config = dict(
    head_dim=128,
    activation='gelu',
    rope_fraction=0.25,
    init_std_o=0.00528,
    lr=0.0129,
    beta1=0.95,
    schedule='wsd',
    decay_fraction=0.885,
    doc_mask=True,
)
MLP neurons of a small language model. Each row is named by its layer, matrix (down: output weights) and neuron, and shows model dimensions 64-127. Each number is 200 + 40 x the weight over its row's rms, rounded and kept within 0 to 999.
A block is one neuron, or neurons of one layer that tend to fire together. After each block is what it responds to, as a language model described it from the Wikipedia text at the highest values.

L2.down707,155,234,205,131,187,200,204,147,278,171,202,202,218,190,172,172,152,175,265,219,194,176,157,226,223,122,207,262,222,237,255,182,192,202,216,167,160,200,247,175,221,289,197,220,241,232,169,185,213,270,228,193,183,221,217,233,183,195,223,167,204,257,173,175
L2.down1232,214,225,208,166,138,186,226,297,183,234,191,198,173,214,125,149,154,223,242,184,197,177,185,174,213,187,272,192,239,245,221,191,220,164,211,185,140,234,86,160,238,181,169,146,117,242,200,178,205,225,178,198,166,207,246,181,159,226,232,281,124,232,257,250
L2.down1603,158,184,214,138,206,208,191,241,190,224,172,277,214,168,159,234,245,197,231,260,212,223,148,189,111,266,205,208,202,204,275,191,218,107,214,167,138,163,233,220,220,199,229,206,184,180,230,209,154,269,245,181,235,141,237,158,163,256,190,244,192,234,176,164
L2.down1944,235,247,189,205,217,244,194,201,182,173,233,141,203,207,150,237,240,185,223,180,207,176,159,175,161,179,194,138,206,264,238,200,259,184,256,192,251,256,218,217,171,204,178,217,169,203,216,224,213,194,258,148,202,179,200,184,140,194,149,195,225,219,220,219
L2.down2073,234,236,219,199,88,223,189,214,210,215,153,164,237,177,171,152,194,117,188,152,184,170,166,154,196,217,248,265,172,222,255,287,221,173,223,224,172,184,170,229,176,195,242,167,143,158,231,254,127,160,215,257,180,246,207,195,225,233,265,200,156,198,162,179
L2.down2137,228,252,212,210,171,226,169,184,198,225,180,193,124,181,197,155,220,113,207,205,184,171,186,199,208,272,263,230,221,225,216,113,154,264,266,216,176,91,205,211,161,209,277,277,198,252,157,289,140,221,211,250,246,193,235,170,163,289,215,153,141,177,169,167
L2.down2927,203,201,231,146,227,161,236,156,240,153,170,222,244,128,167,209,251,182,209,172,206,189,171,229,225,186,267,177,184,203,186,194,182,220,200,239,189,207,205,248,241,194,201,190,175,206,204,277,221,145,223,195,173,146,207,190,213,206,176,230,215,190,168,198
L2.down3058,219,157,239,180,194,177,189,236,204,168,211,225,225,277,174,177,279,182,244,181,225,172,204,192,241,221,159,161,244,187,170,176,131,186,273,180,217,143,124,200,137,177,201,209,255,250,132,197,162,241,275,235,209,151,126,252,230,222,227,243,180,142,183,204
Description: Word-final transliterated name pieces. Final word pieces that complete transliterated non-English names, often South Asian, in cast lists and tables, such as Nag-pur, Oman-a, Uttarakh-and.

L5.down883,217,161,155,200,154,156,171,131,189,215,172,189,161,215,231,290,180,201,220,193,252,195,192,173,186,185,252,194,167,190,196,247,176,173,234,157,182,160,219,248,172,252,167,164,226,206,234,234,210,128,199,237,220,141,228,194,218,258,202,152,261,207,203,196
L5.down1518,211,163,213,174,227,227,196,176,205,182,173,269,174,210,133,228,228,198,316,179,254,195,198,221,235,244,176,157,180,189,195,219,236,161,231,176,186,192,161,191,181,259,131,235,235,279,125,146,178,248,212,284,232,217,155,156,244,247,247,261,260,157,175,256
L5.down1942,201,138,182,168,180,181,259,232,240,243,181,155,169,244,277,205,220,157,154,172,230,143,234,197,123,170,283,241,240,203,232,179,228,253,149,198,211,199,148,252,216,174,225,175,217,202,265,204,220,213,142,216,261,159,207,226,179,167,189,206,187,177,133,219
L5.down1959,187,236,164,236,189,172,187,167,181,229,198,232,206,233,193,237,265,139,228,215,169,204,217,160,190,175,130,171,244,188,185,230,216,204,176,211,270,176,239,172,161,147,180,200,189,207,226,182,155,198,169,184,247,165,156,175,278,204,234,186,278,227,190,229
L5.down2247,192,172,166,239,232,192,148,206,271,136,216,296,214,173,149,244,170,218,161,269,200,205,226,121,241,202,213,242,254,232,202,104,136,267,223,265,256,189,183,250,253,235,200,144,107,245,168,198,184,250,164,165,224,180,223,167,230,154,208,250,149,210,235,173
L5.down2251,239,192,193,171,242,239,187,181,246,235,172,156,209,130,173,177,226,145,267,239,173,250,148,241,168,174,185,162,213,132,120,197,241,206,208,182,165,129,231,240,163,241,144,272,186,222,208,212,157,181,214,338,178,171,204,199,192,157,223,185,189,185,203,149
L5.down2371,118,227,179,173,192,251,279,238,150,224,264,196,193,210,272,275,164,135,206,222,211,217,211,253,200,172,211,230,219,213,228,239,169,235,232,197,109,199,237,206,207,208,235,174,125,249,255,266,216,202,192,198,120,190,264,253,151,167,242,170,255,217,175,243
L5.down2532,215,188,158,160,196,299,219,158,231,256,195,192,197,211,174,197,244,151,148,161,195,256,163,203,145,290,208,188,151,158,177,219,232,188,181,124,165,200,146,260,209,179,236,151,175,181,180,163,238,153,206,256,192,220,172,165,286,264,167,223,244,224,181,149
Description: Preposition "on" in career bios. The preposition "on", often in footballer transfer and career passages: "on loan", "on 31 January 2008", "came on as a substitute", sentence-opening "On" before a date; occasionally "in", "to" or "first".

L5.down518,210,266,196,231,142,161,183,220,242,226,109,156,145,267,193,147,191,104,141,124,208,279,202,175,126,195,240,235,195,202,237,189,186,228,226,229,251,207,248,156,220,221,145,187,177,193,202,246,179,275,217,183,183,113,208,224,269,201,156,130,203,210,200,203
L5.down902,233,226,196,217,243,155,217,158,225,188,193,198,184,192,186,234,203,194,128,224,158,200,234,257,162,216,139,280,208,213,215,208,195,283,230,205,263,272,245,214,215,204,118,204,241,193,172,315,135,259,176,283,213,197,209,214,229,134,271,151,169,204,174,177
L5.down917,213,226,230,216,227,201,195,208,119,186,216,214,162,243,189,200,267,196,220,187,120,236,121,220,161,181,220,163,188,170,155,187,181,169,192,217,173,182,230,204,184,164,223,136,186,157,205,193,209,266,130,230,190,223,147,207,236,257,196,221,141,142,152,178
L5.down1100,229,199,205,133,185,187,140,143,173,242,149,171,179,171,135,153,223,235,156,207,257,125,203,185,270,146,161,193,205,243,165,158,125,136,246,222,147,162,196,201,239,173,201,193,230,150,161,236,136,226,322,250,140,170,221,183,247,177,176,186,133,206,200,169
L5.down1306,237,214,196,212,195,174,157,129,135,224,197,210,195,203,227,207,201,209,176,140,265,267,117,109,234,154,221,204,211,225,123,158,177,167,208,205,220,202,252,162,283,240,195,178,146,227,240,224,175,214,221,263,220,231,131,173,161,223,213,217,193,189,201,188
L5.down1563,172,162,203,241,160,264,216,237,183,199,221,143,185,202,206,245,204,192,159,194,250,165,227,125,231,169,204,184,239,241,202,138,167,162,190,200,193,204,186,152,284,230,281,224,212,174,225,225,231,174,148,178,197,252,138,222,241,218,171,175,272,277,200,236
L5.down2724,249,231,145,205,182,171,204,145,236,192,167,238,148,179,267,170,172,216,155,218,155,229,152,221,227,190,167,271,201,178,210,250,211,242,172,269,273,246,204,204,217,201,159,182,245,207,236,288,170,174,164,274,215,246,166,192,241,176,265,160,168,171,192,213
L5.down2765,164,229,237,261,175,193,180,284,220,238,259,232,147,188,217,170,227,182,243,213,147,236,195,164,152,196,195,181,102,146,120,227,208,194,220,189,250,195,183,217,258,226,275,208,207,180,150,160,152,206,256,119,54,213,183,238,152,166,230,186,187,225,226,129
Description: First-name end before surname. Final token of a person's given name or initial, right before the surname comes, in credits, tables and prose, such as Theodor, Manfred, P. (in P. K.).

L2.down618,182,192,279,128,253,136,182,238,164,225,257,220,279,282,160,211,205,137,147,221,116,208,180,214,222,244,236,237,155,226,179,182,147,302,213,230,107,259,210,193,260,212,153,199,195,209,253,159,153,217,199,199,255,226,147,191,181,191,196,211,257,249,252,238
L2.down1087,187,196,172,209,201,142,248,167,214,222,220,191,171,188,294,186,179,201,252,124,199,179,231,150,148,173,226,207,144,242,207,136,246,202,173,173,215,211,160,239,218,183,119,172,186,173,164,268,226,263,216,128,267,227,157,224,231,268,199,177,233,227,138,190
L2.down1163,256,185,237,203,192,217,147,185,223,266,170,225,207,237,155,188,200,157,288,184,116,148,245,223,218,290,222,196,276,253,216,239,252,186,214,196,201,209,136,255,207,184,220,266,166,136,216,262,146,183,191,215,276,204,230,213,227,176,157,216,131,280,184,279
L2.down1170,150,162,251,218,162,107,273,182,232,213,142,159,202,197,199,224,155,214,269,190,196,244,97,170,178,197,157,184,152,165,217,176,200,170,221,242,207,166,166,168,198,222,174,250,180,218,202,196,225,171,241,245,261,233,150,217,254,187,226,187,168,214,250,236
L2.down1345,166,216,193,213,214,211,166,180,209,215,211,217,222,200,167,255,181,171,181,256,262,173,204,178,244,201,213,220,273,236,173,257,243,201,195,230,197,148,227,215,217,212,228,264,234,294,213,199,148,249,176,238,199,182,182,192,154,215,251,167,251,143,175,210
L2.down2329,178,126,126,162,223,156,142,218,256,168,238,188,283,196,151,296,120,288,206,231,182,152,235,194,221,241,220,163,173,231,191,205,263,240,230,216,207,208,193,296,274,182,219,177,162,221,248,266,180,262,194,187,224,225,271,150,187,176,173,161,266,232,231,268
L2.down2909,284,155,175,241,237,139,232,215,239,258,169,197,191,159,142,218,167,213,197,236,184,214,173,239,211,170,159,175,162,208,213,185,275,241,243,296,271,185,212,237,187,260,195,155,242,246,168,236,165,155,247,204,214,195,213,192,198,163,170,226,204,158,212,234
L2.down2944,170,207,295,252,229,203,262,251,255,275,288,153,231,174,217,151,154,177,221,149,198,197,221,169,260,144,188,145,251,157,229,219,201,206,191,157,225,195,169,201,240,184,149,186,208,176,216,117,267,226,197,188,216,214,183,174,252,229,203,224,186,176,198,197
Description: Of in proper names. The word of (or do, for) inside multiword proper names such as Institute of Technology and Act of 1988; also mid-name fragments of personal and place names.

L3.down1487,213,187,245,238,229,204,206,141,272,150,200,189,194,166,252,146,222,233,142,186,95,210,250,250,171,201,259,210,210,303,130,166,177,192,139,207,210,191,199,233,237,107,222,208,171,185,246,328,156,270,166,267,201,139,181,178,322,172,200,211,198,160,156,109
Description: First-name word endings. Final word-piece of a split given name, just before the surname in cast lists, sports tables and bios, such as El-lie, Carol-yn, Natali-ya.

L3.down551,171,201,157,234,133,156,217,163,272,230,199,174,159,193,170,272,234,162,170,257,243,160,196,229,229,133,260,133,218,234,193,220,233,175,195,237,219,196,197,190,173,189,162,169,192,209,240,216,183,209,138,205,219,195,229,169,190,319,247,160,236,219,231,138
Description: Preposition "on", mostly dates. The preposition "on" in running prose, mostly before a date (born on 30 June, died on April 11), also "on loan"/"on penalties"; weaker on hyphens in compounds like non-tenured.